Weights of a small transformer language model: 15 layers, no biases in attention or MLP.
MLP neurons of a small language model. Each row is named by its layer, matrix (gate and up: input weights) and neuron, and shows model dimensions 32-159. Each number is 128 + 24 x the weight over its row's rms, rounded and kept within 0 to 255. A neuron's up and down rows have the sign that makes its largest values positive.
After each neuron's rows, "fires in" lists the words (lower case) most often at its 100 highest values on Wikipedia text that the model never trained on.

L8.gate222 [104 131  81 158 155 123  85 149 145 146 116 117 120 119  81 118 133  95 100 140 149 163 168 168 115 138  94 125 148 118 122 123 180 115  95 106 147 145 155 107 121 119 117 105 115 105 109 111 160 154 155 190 125 112 151 138 152 130 153 127 123 129 177 133 141 144 116 170 164 165 121 162 121 122 129 108  88  99 111 163 109 142 120 110 134 120  95 120  84 130 123 111 163 153 128 125 160  81 167 102 131 153 148 137 107 173 133 132 120 104 175 138 151 135 144 113 139 143 161  77 143 128 119 138 124 147 128 156]
L8.up222 [149 109  98 183 117 137 131 134 128 117 125 155 139 154 132 116 129 102 126 143 107 144 159  91 156 144 121 127 139 159 123 133 118 121 100 147 122 145 120 167 116  93 124 123 106 143 134 131 146 113 133 154  94 164 122  98 162 121 198 119 135 121 141 137 157 158 146 113  68  83 146 102 142 131 104 130 113 163 144  93 119 147 147 120 102 140 103 126 132 122 141 174 168 157 130 108 114 121 143 176 100 142 122 104 120  96 123 127 109 143 156 131 158 144 158 120 109  96 145 109 147 128 128 161 105 149 115 117]
fires in: "in"

L5.gate1250 [104 107  78 120 127 110 123 155 131 143 128 156  92 152  98 150  95 135  96 114 128 121 128 143 153 132  99 132 131 182 139 172 148 106 107 154 113 128 116 122 203 122 143 142 108 122  76 128 139 124 110 105 150 107 116 120 122 131 131 140 182  92 134 111 136 107 154 142 150 146 156 157  76 135  66 122 123 100 118 104 116  70 114 112 124 157 115 136 163 110 135 141 125 159 162 159 136 121 141 109 109 122 104 143 136 151  99 111 101 130 160 122 128 136 119 128 139 136 111 116 118 157 124  80 122  83 150 123]
L5.up1250 [119 176  90 136 118 155 121 163  80 146 166 139  83 103 107 119 130  97 142 161 120 127 123  94 155 132 122 171 160 128 153 151 103 141 124 138 104 135 138 117 115 143 107 143 176 122 119 169 116 132  83  86 115 159 100 106 150 113 102  69 123  75 143 145 136 116 150 115 104 136 103 145 141 120 142 146 164 143 143 132 120 118 116 157 121  61 136 100 118 116 127 107  89 117 110 113 127 141 137 139 117 119 156 142 129 100 153 116 121 128  89  81 130 106  96 124 112  62 142 135 146 110 143 170 160 105 107  95]
fires in: "is", "was", "by", "footballer"

L7.gate520 [146 161 111 163 149 117 143 162 123 131 110 131 103 176 108 186 150 132 114 113 120 147 115 131 160 149 132 132  74 128 143 141  81 151 142 185 106 149 137  93 127 108 108 119 120 141 150 121 118 116 110 123 116 136 107 165 129 174 131 155 100 128 154 105 142 167  75 112 111 112 165  99  80  98 122 112  99 147 106 140  98 166 119 164 107  98 158 103 135 160 146 108 135 166  89 149 117 110 115 113 130 109 209  59 121 127 127 142 105 145 196 125 140 107 102 104 133 117 133 100 107 128 134  99 119 141 127 120]
L7.up520 [123 146 105 172 173 108  93 113 158 145 142 113 120 152 135 133 117 119 128 149 111  97 131 133 136 126 164 170 137 106 138 116 139 104 153 172 106 111 191 142  89  94 148 135 150 113 132 119  98 113 166 113  81 115 187 146 133 100 119 101 127 173 115  92  96 110 115 143 110  98 150 110 115 107 129 141 138 104 138 116 105 101 131 119 131 117 131 140 106 159 113 119 163 111  98 147 144 161 148 123 157 127 123  89 132  98  84 167  53 147 126  92 142 122 148 109 123 130  96 136 145 117 156  95 121 152 120 153]
fires in: "al", "the", "sheela"

L11.gate852 [ 96 139 172 120 153 110 145 112 131  83 104 157  87  78 125 125 153 108 145 126 136 112 127 121  52 108 128 126 105 112 142 127 167  88 101 110 141 124 109 171 119 117 114 102 132  96 105 159 123 139 110 167  89 108 112 119 134 129 126 129 110 124 150 149  99 113 144 123 169 151 152 104 111 132 138 158 112 154 144 132 140 141  69 128 130 100 189 115 158 130 103 120 113 135 171 101 143 125 164 177 154 110 156 158  91  99 130 125 144 146 112 108 144 177 108 119 151 106 129 107 125 136 149 123 127 120 125 166]
L11.up852 [106 130 121 111  74 120  98 144  98 160 154 126 121 135 106 128 139 101 112 143 113 120 164  83 150 105 114 147 147 148 115 150  74 147 111 123  75  84 145 140  97 152 151 109 129 135 107 157 128 113  97 140 139 142 151 134 105 100 169 113 135 150 108  79  90 134 107 126  81 142 100 102 123 167 136 106 111 133 159 138 177 160 142 128  93  78 119 139 125 139 133 106 167 142 148 119 106 139 127 182  91 116 116 106 169 161 116 156 129 110 146 113 130 129 159  94 101 121 114  98 145 127 124 151 115 176 144 164]
fires in: "to", "and", "who", "she", "in"

L7.gate1482 [130 116 101 167 129 126 208 119 157 108 147 107 131 120 103 121 124  84 112 134 116 184 146 119 135 120 129 166 129 153 160 130 150 149 126 180 130 136 125 106 189 102 150 112 109 158 164 140  95 160 136 125 161 145 100 124 173 136 121  89 138 109 102 163  85 118 149 131  74 131  72 109 149  71 153 145 104 126 126 133 160 119 123 145 102 123 109 146  96 119 126  97 113 119 117  75 133 121 143 143 130 136 167 105 113 132 121 160 103 118 127 113 109 138 145 108 152  93 102 105 157 130  88 180 152 127 135 116]
L7.up1482 [117  80 138 123 146 161 140 128 106 116 117 138 114 159 141 138 125 114  82 146 116 117 145  72 172 107 149  93 139 127 135  92  76 107 125 133 147  92 166 106 128 123 160 141 151 139 129 147 129 115  81 139 160  87 113 149 148 155 140 147 127 169 118 125 151 109 141 129 104 176 145 105 140 117 129 142  85 139 132 127 102 106 144 150 127 131 139 144 126 151 107 122 120 130 131 137 133 117  94 131 118 156 133  95 118 164 149 143 113 107  86 126 134 136 128 114 170 146 136 128 131 102 106 111  84 157  95 109]
fires in: "and", "international", "complete", "round"

L5.gate287 [103 121 105 104 150  69 160 118 122 114 138 129 121 125 119 113 141 134 140 168 108 105  67 110  94  98 114 111 120 148 124 103 143 118 129 120 110 118 120 112 156 102 130 129 122 107 107 115 139 180 137 126 128  84 116 138 109 133 137 135 102 157 115 103 135 115 122 167 142 109 167 132 120 118 113  75 131 142  94  94 103 110 163 134 136 154 152 146 155 136 160 106 113 152 105 167 155 140 137 166  97 151  85 116  46 115 143 133 158 151 110 117 157 175  83  92 153 111 151 164 156 104 132 115 115 109 122  82]
L5.up287 [147 128 149 152 112 115 175 106 145 100 122 141 139 119 139 113 144 115 143 130 134 153 101 100 136 138 139 147 154 156 142 158 119 163 150 117 101 143 111 119 151 154 156 126 138 127 142 132 141 162 127 137  88  81 203 116 107 139 135 139 124  69 118 189 182 110 119 125 144 125 148 123  60 120  93  65  94 141 127 141 116  97 163 109 120 145 103 116 142 119 145 146  76 157  94 151 129 125 155 110 153 148 103 171 162  93 152 101  93 142 150 164 133 133 145 114 111 113 130 127 142 100 136 159 116 139  88 131]
fires in: "the", "of", "fiamme"

L8.gate959 [ 50 169  92 166 137 130 191  97 101  84 109 156 154 144 123 140 112 128  92 123 133 100 126 140 168 132 143  83 123 109 112 123 161 139 143 148  91 132 109 136 138 116 138 132  91 107 136 151 158 156  94 125 117 106 113  82  99 128 145 148 114  90 132 104 157 145 117 129 140 138 126  90 147 132 123 131 105 168 166 105 152 167 126 125 140  68 135 111 138 116 156 118 132 158 121 164  89 166 114 112 160  96 116 120  75 180  95 152 146 131 135 123 161 136 112 109 102 177 133 129 167 108 104 150 122 117 114 145]
L8.up959 [123 106 130 140 154 116 104 101 119  93 107  84 132 161 132 117 130 116 152 149 118 141  82 160 121 136 147 144 149 141 128 126 130 164 153 193  94 111  88 158  95 111 122 104 138 129 146 174 153 108 104 112 100 134 184 100 148 132 129 131 137 163 142 117 113 143 137 162 115 150 164 108  78 141 109 171 111 159  99 139 132 108 151 138 130 167 138 144 123  98 117 145 178 150 145 115 141 126 131 138 101 144  90 110 107 126 148 115 114 110 120 135 112 132 156  93  90 135 112 104 109 123 134 190 139 121  88 159]
fires in: "the"

L8.gate1094 [110 138 111 122 111 147 136  93 152 134 104 110 108 121  80 129 127 153 121 119 106 115 150 124 181 136 130  86 154 140 152 136 110 128 145 135 113 140 166 105 148 137 144 100  97 129  99 123 171 138  99 135  90 101 110 113 116 141 160 114 132 107 142 132 149  78 133 152 134 131 144 114  92 159  85 131 105 132 125 122 118 122 118 136 134 100 124 147 129 122 111 119 113 178 135 150 132 136 120 136 117  64 158 145 128 170 110 167 126 104  82 107 123 123 169 157  92 109 148 128 111 110 103 153 122  97 135 113]
L8.up1094 [157 123 111 149 100 116 102 162 116 178 139 132 157 159 142 140  98  93 127 119 150 165 125  94 136 148  95 150 143 101  87  90 141 118 126 103 157 121 162 123 111 102 125 126 172 108 126 131 125 129 178 132 157 159 131  70 122 131 138 150  77 137 137  85 102 106 167 110 143 129 132 100 103 127 114 171 148 149 137 136  94  96  84 104 168 111  69 169 100 152  84 126 154 141  74 155 130 140 102 152 139  99 140 128 161 158 103 143 115 109  68  87 127 146 159 119 133 135 166 129 142 109  89 144 149  98  62 100]
fires in: "the"

L5.gate224 [133 123 138 137 118 162 133 149 112 142  96 167 143 127  91 148 123 131 159 169 117 156 143 166 140 163 144 112 105  83 135 117  81 150 143 145  71 126  99 120 185 124 133 104 111 153 138 103 168 136 148 145 144 135 186 153 129 140  68 138 126 106 160 101 110  71 113 136  90 133  87 167  97  99 149 124  91 114 148 149 125 129 116 145 118 189 144 110 134  97 124 151 116 131 122 137 168 131 150 121 155 163 120 112 157 135 122  82  95 104 137 117 115 137 124 119  98 105 151 152  67 119 178 147 141 106 122 186]
L5.up224 [127 114 107 124  91 160 112 103 104 166 155 156 157 141 129 105 147 111  99 131 131 113 125 123 134 132 106 145  97 157 140 116 149 114 142 177 157 151 130 101 130 158 149 123  91  99 109 111 151 115 104 125  91 124 170 156 109 107 136 136  94  71 140 106 141 113 143 148 123 117 130 158  97 115 140 100 110 120 100 111 109 104 143 103 141 151  77 105 141 121 121 100 118 127  86 149 157 168 118 158 108 107 141 134 154  86 127 161 146 107 124 141 114 149  99 146 121 106 143  97 119 106 149  83 105 181 146 127]
fires in: "world", "2021", "2024", "2020", "2023"

L5.gate1506 [117 124 143 109 134 118 165  91 105 122 153 123 157 114 104  81 143 136 101 128 139 125 137 173  78 147 142  80 101 150 131 156 136 135  93 105 132 123 102 117 124 165 144 121 125 164  92 130 138 139 123  97 103 106 145  93 160  93 110 159 128 132 120 156 125 147 127 135 124 182  85 123 120 124 138 135 129  89 137 125 134 128 144 167 136 135 150 145 121 126  91 149 134 144 124 101 190 137 174 157 133 128  92 134  89 136 146 119 149 135 108  81 137 119 185  96 141 107 164 147 122 122 118 124 169  80 125 101]
L5.up1506 [134 137 100 125  96 152 110 124 127 176 128 134 155 166 123  97 116 112 145  92 146 113 155  96 148 120  99 142  89 139 145 127 123 134 136 116 110 104 156 121 137 155 148 128 121 112 114 132  86 121 174 127 121 128 132 128 142 180 107  74 146 108 132 127 157  76 155 106 147 146 108 135  88 146 127 123 133 171 109  90 100 113  88 120 148 134 111 120 131 151 148  67 143 150 102 111 100 115 140 124 135  77  94 106 125 108 126 132 130 132 143 149 101 159 155 127  86 122 144 129 136 142 117 146 153 150 145 130]
fires in: "2014", "2020", "2023", "1990", "2022", "2012"

L7.gate707 [123 135 121 138 169 105 111 104 122 101 134 110 125  97 161 130 127 139  96 146 133 132 127 142  83 125 105 138  68 131 152 113 116 111 126 164 128 163 117 115 110 133 133 126  82 106 104 135 130 169  97 136 101 133 107 104 154 161 105 103 123 120 158 160 104 148 124 152 125 144 148 104 146 112 183  84 126 168 134 116 126 126  72 117 124 119 112 157 123 139 144 124 154 165  90 148 138 148 149 125 148 116 141 157 112 171 158 150  84 125 136  89 139 140 102 139 114 104 124 122 141 137 109 100 109 134 121 102]
L7.up707 [138  73 142 150  96 119 180 112  73 143 128 110 140 103  97 119  85 118 142 135 143 152 155 110 118 131 107 131 137 138 115  69 165  76 138 155 155 171 106 127 119 149 116 143 128 109 140 129  97 155 144 128 120 141 171 135 114 120 137 145 115 120 150 121 101 144 142 109 122 126 141 121 132 147 148 122 128 151 108 101 148 157 131 115 136 116 140 135 160 130 135 159 163 132 117 103 139 128 118 141 124 137 156  97 136 127 134 167 137 127 151 132 137 129 165  96 128 148 122 121 181 153 104 167 103 119 108 152]
fires in: "in", "of", "at", "used", "on"

L5.gate1138 [111 160 134  88  89 164 147 155 153  94 105 100 122 159 103 110 157 145 120 109 153 155 130 136 148  92 111 141  93 127  62 124 188 119 182 162 137 114 174 113 126 113 119 113 153 111 141 134 126 112 121 143 168 126 115 111 144 171 139 117  85 102 147 130 117 140 132 173 130 174 133 144 146 128 110 110 150 130  92 118 135  98  98 154 124 152 166 158 132 144 106  88 112  86 156 130 117 120 148 133 159 120 126 139 151 157 124 119 146 108 125 133 126 136 119 144  85  75 116 131 117 171 128 102 127  95 127 139]
L5.up1138 [113 131  83 126 107 147 165 147 127 169 163 130 114 126 138 164 151 131 177 157  71 119 117 155  85 112 162 159 167  87 133 140 128 149  95 124 133 109 141 133 118 119 139 136 119 127 120 108 105 105  96 145 108 156 133 120 120 177 119  66 147 150 139 137 112 132 100 158 124 121 140 145 139 172 143 111 155 172  66 166 135 158 173 116  93  99  99 141 118 114 154 130  78 118  85  85 140 108 124  83 127 115 164 139 150 104 105 127 137 148 152 101 126 100 150 126 119 137 122 110 116 133 118 124 106 127 133 155]
fires in: "and"

L5.gate774 [118 165 112  96  70 103 117 134 137  93 129  74 139 139 127 117 155 106 105 128 103 199 152 121 144 131 129 134 112 131 114 136 110 114  98 120 101 121  90 133 161 164 111 117  95 108 171  88 170  99  84  98 147 123 121 157 106 144 136 109  79 146  96 108 149 160 120 154 127 118 138 137 138 115  95 110 115 144 133 178 133 121 143 133 112 124 143  76 144 121 117 139  99 141 143 111 130 101 149 126  97 129 151 121 131 112 133 124 140 119 121  98 165 132 114 111 104 131 123 119 127 125 147 140 145 134 132 154]
L5.up774 [170 125 110 163  95 105 114 138 157 105 128 141 132 182 142 144 134 111 175 123 129 115 119 128 129 134 120 112 128 134  81  96 152 123 136 145 152 132 165 149 122 178 142 179 154 141 100 124 150 121 110 180 145 128 147 139  79  92 162 138 110 124 111 149 120 143 104 134 133 120 113 112 146 157 132 139 120 109 147 155 138 128 194 169 159  76 119 148 103 173 143 100 120 163 110 139 116  88 145 100 124 103 125 117 148 119 144 152 119 108 112 153 140  83 126 105 106 121 132 159 155 148 154 112 127 109 128 175]
fires in: "al", "and", "ibn", "de", "algebras", "sine"

L5.gate910 [148 182 146  95 131  91 117 120 156 107 130 123 131 172 152 109 132  85 148 127 129 140 140 123 159 171 151  82 134 132  90 176 113 148 109 174 145 129 106 147 143 145 174 155 145 132 136 126 150 145 124 118 119 116 174 146 129 164 105  88 137 122 180 117 158 158 123 106 133 107 114 116 128 147 171 123 112 127 172 144 137  95 167 130 162 125 128 150 113  98 153 144 126 124  89 143 150 113 138  79 130 148 149 127 123 131  91 150 120 101  95 127 167 155  96 168 154 109 122 126 137 119 109 136 132 146 168 151]
L5.up910 [103 130 117 152 191 140  84  76 157 160 131  92  85 105 113 154 142 109 160 111  78 144 110 167 128  95 126  96  68 145 165 151 122  87 156 132 186 118 114  88  92 124 105 138 121 152 151 130 134  99 149 112 143 144 144 122 147 153 167 131 165 155 161 106  82  84  63 118 137 141 104 155 128 143 156 135 120 104  47 140 121 137 152 103 151 134 119 113 136 144 100 104 142 173 132 134 150 153 124 116 150 119 135 118 138 136  97  84 110 101 139 169 131 113 129 131  72 137 116 127 128 157 145 129  99 139 112 149]
fires in: "and", "or"

L5.gate927 [131 152 103  83  96 143 120 119 108 133 167 153 137 133 109 126 147  80 124  95 136 111 126 104 121 134 113 141  96 136 109 146 119 129 117 128 112 155 106 132 133 135 144 128 140 134 151 133 139 176 130 160 133  87  90 146  93 159 169 138 136 165 115 153 160  97 150 127 180 144 188 161 109 154 112  98  87 129 133 152  94 107 116 107 183 117 148 143 159 141 122 140 129 112 132 120 142 141 120 114  74 126 119 132 148  83 105 129 116 151 108 105 157 126  76  96 141 169 111  75 111 135 120 135 127 131 121 122]
L5.up927 [114  93 126 115 113  90  93 133 131  85 158  92 112 120 131  88 102 130 147 114  79 108 144 152 137 177 115 120 131 131 115 124 143 118 147 109 172 113 134 165  93  89 134  87 143 189 139 105 148 104 121 104 179 108 114 125 153 172  79 131 132 138 142 117 149 115 124 122  78 186 149 141 115 175 140 132 115 109 141 110 131  94 123 131 135 169 165 129 156 154  88 183  81 121 132 154 139 138 151 129 146  85 135 163 135 125 180 112 144 112 111 151 125 122 177 109 116  88 150 171 142 174 117 141 148  83 140 132]
fires in: "the", "this", "s"

L7.gate471 [119 115 139 146  99 119  94 156 113 164 133 130  99 130 113 110 144 130 112 149 158 134  98 116 167 130 124 100 153  97 160 147 140 115 113  96 105 155  98 113 125 123 129 112 160 159 138 205  93 154 131 146 125 137 120  86 116 149  92 147 101 144  82 107 161 110 121 157 159 139 102 131 135 109 111 143 102 111 102 118 108 138 117  97 146 121 134 144 115 134 145 128 145 131 133 156 144 140 109 109 122  94 109 105 117 131 120 116 142  70 143 127 112 133 134  69  89 122 134 119  89 109  72 158 131 125 114 136]
L7.up471 [134 121 139 139 111 140 108 145 159  57 132 113 103 158 100 124 156 124 125 114 126 163 137 146 128 119  78 142 137 118 138 130 144 100 136 142 129 121 165 124 141 131 152 145 113 125 151 101 124 137 130 118 161 114 139 167 162 146 140 146 115 123 131 143  98  48 139 118  84 141 131 141 143 155 113 115  79 104 130 111 112 135 122 153  97 175 150 138 130  92 117 159 135 136 122 158 139 140 115 122 113 113 146 135 116 137 118 166 103 121 109 169 136 160 160 119  60 177 159  85 145 150 134 139 133 100 107 144]
fires in: "the", "s"

L8.gate1262 [108 120  97 109 142  91 137 131 132  93 104 146 141 159 105 185 129 144 109  94  87 132 146 101 146 121 127 172 110 111 141 163 154 135 123 136 124 124  90 110  84 161  94 156 135  78 138 137 114 135 130 143 143 138  99 132 116 153 145 129 129 155 188 106 152 115 120 182 143 142 120 111 102 155 131  94  97 144 105 130 111 122 112 127 139 162 130 115 101 142 164 126 140 135 126 178 138 103 103 158 145 120 119 101 144 115 115  91 124 111 158 119 149 130 136 102  88 149  82 112 151 126  97  98 185 121 108 120]
L8.up1262 [157 131 120 144  94 105 112 147  72 161 119 120 118 152 118 163 166 118 109 107  92 124 149 166 129 111 122 147 113  98 137 142 165 132 148 112 113 146 130 124 123 125 134 133 150 137 144 136 119 133 134  95  93 133 147 135 197 146 137  85 100 113 162 140  84 149 134 125 146 115 131  74  67 112 128 144 141 152  93 105 129 103 120 110 136 110  76 133 143 104 123 116 122 170 127 111 119 131 125 170  90 110 139 151 134 144 111  63  74 137 107 149 156 174 132 137  94 163 118 133 113 113 109 108 131 116 132 119]
fires in: "grumman", "from", "guerchais", "the", "gourdou"

L5.gate987 [115 149 134  83 139 118 173 131 159 126 131 102 159 102 120  86 144 170 158 140 127 135 169 125  94 113 141 120 144  84 125 121 118 152 126 135 197 141 112 119 121 125 118 100 114  99 169 158 136 136 148 126 132 196 105 130 121 171 137 100 179 127 129 134 128 136 155 123  87  93 118 143 132 144 157 124 139  80 115 176 116 111  94 127 139 112 113 105 171 163 139 145 116 141 151 146 123 116 162 149 136 119 158 102 124 125 124 133 149 135 120 124 129 155 105 107 143 120 146 164 127 164 120 153 117  83 128 146]
L5.up987 [ 71 141 119 143 128 119 116 134 162 148 150 145 121 155 111 129 111  97 122 157  81 125 159 123 188 128 157 132 141 124 104 124 114  83 135 120 114 130 162 129 115 122 192 157 156 130 114 110 153 124  90 155 149 118 148 151 136 189 115 123 130 152 113  94  92 166 106 125 114 109 158 136 183 141 195 180  76 137 108 128 116 114 147 118 149 140 108 134 142 133  99 120 188 118 106 120 100 102 101 146  91  99 127  88 131 124 123  89 105 149 148 142 176 125 121 149 135 125 114 141  94 115 127 130  60  90 132 163]
fires in: "and"

L8.gate395 [119 130 133 137 110 174 112 136 144 147 114 129  81 134 101 135 163 112 134 121 131 130 188 130 100 136 126 179 107 148 159 144 136  79 146 174 104 142 134 166 136  69 115 102  83 182 140  97 138 134 118 105 160 108 148 154  96 135 134 150 106 131 138 139 142 158 127 142 127 127 108 145 144 139 146  98 141 108  96 152 164 118 121 131 147 132  78 104  91 100 137 147  99 159 121 142 116 110 128 120 121 107 102 171 103 130  98  87 149 134 106 112 131 171 119  98 123 145 100 142  84 150 132  88 146 111 122 130]
L8.up395 [175 154 126 129 140 151 111 127 145  91 162 114 113 164 129 154 159 141 153 153 102 128 117 141 146 117 170 179 125 130  85  96 136 157  95 110 120 121 117 116 162 102 109 155 150 138 113 124 131  80 158 167 150 138 147 114  96 133 145 117 152 155 116 142 159 138 154 145  99 144 136 118 146 146 115 136 100 129 145 142 107 135 110  49 110 127 127 145 106 134  99 133 130 158  98 141 144 114  77 177 109 130 126 139 107 100 151 125 121 143 160 140 181 116 106 113 128 118  67 117  89 159 131 141 118 129 105 135]
fires in: "each", "two", "one", "selo", "some", "those"

L7.gate1018 [110 139 122  88 121 159 125  92 127  97 137 163  89 145 141 134 186 112 152 113 161 156 168 124 171 132  82 137 118 107 186 164 117 152 124 122 146 130 153  94 138 132 141 139 145 119 179 131 137 114 108 149 147 119 121  88 107 125 128 172 103 158 132 121 103 107  92 145 158 153 151 112 116 152 106 143  70 176 113 140 142 113 126 114 188 104 120 103 129 158 133 150 160 109 190 149 121  84  94 108  92 121 107 162  99 162 117 118 127 121 140 143 144  91 137 143 101 149 112 142 114 137 126 109  92 127 133 123]
L7.up1018 [101 136 158 151 102 121 143 134 115 101 104 100 121 124 111  93 149 152 133 150 102 131 126  59 137 129 120 114 109 134 144 137 134 101 102 151 110 163 107 121 143 138 140 163 122 144 107 152 127 107  75  97  98 160 157 141 139 122 133 158 132 183 150 131 150 112 110 143 104 107 105 124 149 114 113  98 117  92 107  90 119 145 168 133 149 132 131 141 158 137 120 171 115 113  99  98 172 119 112 117 146 114 144 171 124  98  89 128 143 150  94 115 137 125  88 132 121 143 144 157 125  82  71 124 168 124  72 163]
fires in: "the", "its", "hisham", "s", "liberation", "raed"

L5.gate1131 [127 132 100 126 131  96 116  99 132 128 127 126 105 139  97  96 143 128 180 113 151 126 128 128 180 137 126  62  70 162 146 148 109 142 149 164  98 131  73 118 123 113 183 145 111 124 151 113 163 211 124 127 150 117 106 100 122 118 133 151 111  95 144  71  77 137 126 139 115 139 173 104 115 130 130 124 111 167 123 129 133 127 146 125 124 115 136 101 112 145 109 114 133 108 132 109 177 101 158 141 133 137 194  70 148 141 108  96 155 154 135 167 132 123  90 153 123 145 128 136 135 163 173 118 146  72 146 134]
L5.up1131 [137 141 133 117 129 134 104 114  75 154 169  94 142 114 143 119 112 125 123 134 127 100 132  86 152 142 117 145 133 139 121 135  71 131 155  56 161 148 145 125 125 168 110 127 129 129 131 148 140 133 110 144 173 191  96 135 102 119 121 116 141 151  93 116 133 154 162  88 138 112 119 152 139 118 150 157 132 126 142 120 171 119 137 127 132 168 176  89 118  99 107 162 159 129 103 145 110 144 155 141 161 180 153  88 151  79  85 130 102 121  93 148  93 133 133 153 142 120  67 141 168 149 138 148 150 135 141 115]
fires in: "was", "as", "were", "include", "is", "included"

L7.gate1329 [139 111 118 159 163  87 104 135  98 132 123 122 108 100 131 164 145 130 141 151 101 133 164 127 132 146  95 111  92 107 147 156  99 139 119 117 128 131 105 126  89 148 115 121 116 124 122 113 108 153 158 140 128 138 129 121  93 143 133  97 133 107 104 137 114 132 173 119 161  87 128 130 138 169 157  88  92 138 142 107 137 113 106  99 110  97 141  99 131 144 119 130 122 161 154 145 140 133  96 139  84 109 155 125  95 170 169 156 119 103 171 103 130 130 115  86 123 149  98  95 116 136 120 144 145  98 125 183]
L7.up1329 [107 103 132 159 148 118 108  97 111 103 123 116 149 152 153 146 179 129  69 110 133 105  96 105 143 146 130 157 138 123 119 102 147  92 141 148 121 106 167 154  79 115 119  76 150 119 143 134 119 110 142 143 172 135 146  98 114 156  91 150 104 199 112 111 138 156 143 113 152  99 121 143 145 132  71 145 102  99 123  80 148 133 141 114 143 134 138  98 149 152 127 132 118 122 109 144 118 145  75 155 107 142 147 133 145 124 152 127 137 147 114 107  99 157 102 132 133 146 159 121 111 147 149 162 145 147 117 138]
fires in: "the", "s"

L5.gate800 [161 121 155 116 175 147 116 147 134 143 139  94 146 135 122 104  96 138 113 111 172 128 145  98 140 131 107  88 102 117 157 143 182 112 126 121 118 155 106 153  97 128 104 120 114 132  85 107 127 152 121 119 120 116 147 117 108 111 113 148 129 129 111 167 144 130  68 160 132 146 122 100 160 129 136 118 102  63 111 102 180 155 120 148 101 152 137 150 146 105 123 143 133 132 145 127 117 153 154 132 104 118 167 129 137  89 164 166 107 102 113 118 137 125 119 162  80  97  67 138 112  81 118 104 122 136  57 142]
L5.up800 [159 155 138 141 115 107  96 126 107 219 124 140  78 113 123 101 144 128 142 131 146 109 126  99  96 140 187 163 104 131 134 131 137 119 119 108 176 131 143 150 128 110 132 147  99 102 102 127 102 164 146 123 108 138 164 109 131 132  83 109 144 144  92 132 138 136 113 169 144 142 141 160  80  96 117 148 149  95 119 107 131 125 126 105  95 142 123 112 112  87 109 142 102 146 125 152 122 127 100 155 118  84  97 101 135 128 124 160 104 101 137 151 120 137 107 186 112 113 129 110  95 111 144 150  90 120 161 133]
fires in: "2021", "2011", "2022", "2014", "2024"

L5.gate294 [ 85 159 104 122 113  99 139 111 148 101 118 114 123 121 112 125 150 139 135 131 160 156  93 114 110 102 116 102 138 133 164 105 144  77 112 137 121  93 122  83 111 105 158 113 113 145 121 150 176 143 124  97 151 124 107 102 112 133 140 162 118 146 156 132 131 139 173 156 138  88 119 139  97 101 133 106 116 108  96 157 120 172 133 121 128 142 174 119 113 126 138 161 124 168 173  98 118 158 137 158 120 101 114 123 159 139 140 123 119 120 160 145 165 126 150 134 123 201 127 106 133  87 127 138 126 160 140  82]
L5.up294 [124 128  99  90 150 160 136 113 121 129 117 119 114 102 102 138 150 137 145 127 137 178 141 105 137 111 102 105 149 100 130 105 139 143 125 142 125 157 125 121 131  90 103 110 105 129 131  97 101 159 133 130 126 130 102  66 158 120 121 134 114 151 130 120 110  92 125 169 123 213 131 106 124 140 178 107  73 126 146 106 129 129  89 102  97 127 121 139 120 113 144 123 117 135 139 155 124 105  84 127 142 160 145 131 101  86 115 179 157 149 119  80 110 131 141 118 113 174 132  87 165 166 100 128 150 126 155 138]
fires in: "7", "6", "1957", "the", "gladstone"

L11.gate685 [107 151 122 163 125 169 161  73 153 123 112  73  97 131 132 146 140 155 130 100 124 126 149 149 129 170 138 118 138 116 130 104 124 135 178 140 115 130 118 135 100 124  89 114 119  94 153  79 107 193 116 144 126  83 134 105 150 152 107  88  88 142 108 173 132 121 152 154 145 147 126 117 112 122 123 126 176 107 139 155  96 139 149 116 122 153 118 158 107 103  98 146 125 164  92 124 101 108 137 151 137 144 132 104 128 154 118 122 131 122 167 123 147 128 133 122 122 100 157 136 161 151  96 133 103 145 129  84]
L11.up685 [111 123  89 128 122  93 136 144  96 140 124 125  84 154 127 125 114 114 115  99 127 113 150 135  99 144 140 100 142 102 167 145 141  98 112  61 109 131 209  61 108 103 111 102 128 146 170 129 125 157 167 141 128 144 158 123 122 150 121 149 126 170 146 112 118  78 140 169 146 161 128 117 164 144 143 149 104 144  66 113 145 155 136  81 130 141  71 145 120 149 119  85 157 162 166 154 107 158 108 138 122 134 140 139 126 168 142 147 102  85 101 107 138  89 115 139 100  98 148 144 157 133 144  92 116 126 130 139]
fires in: "the", "its"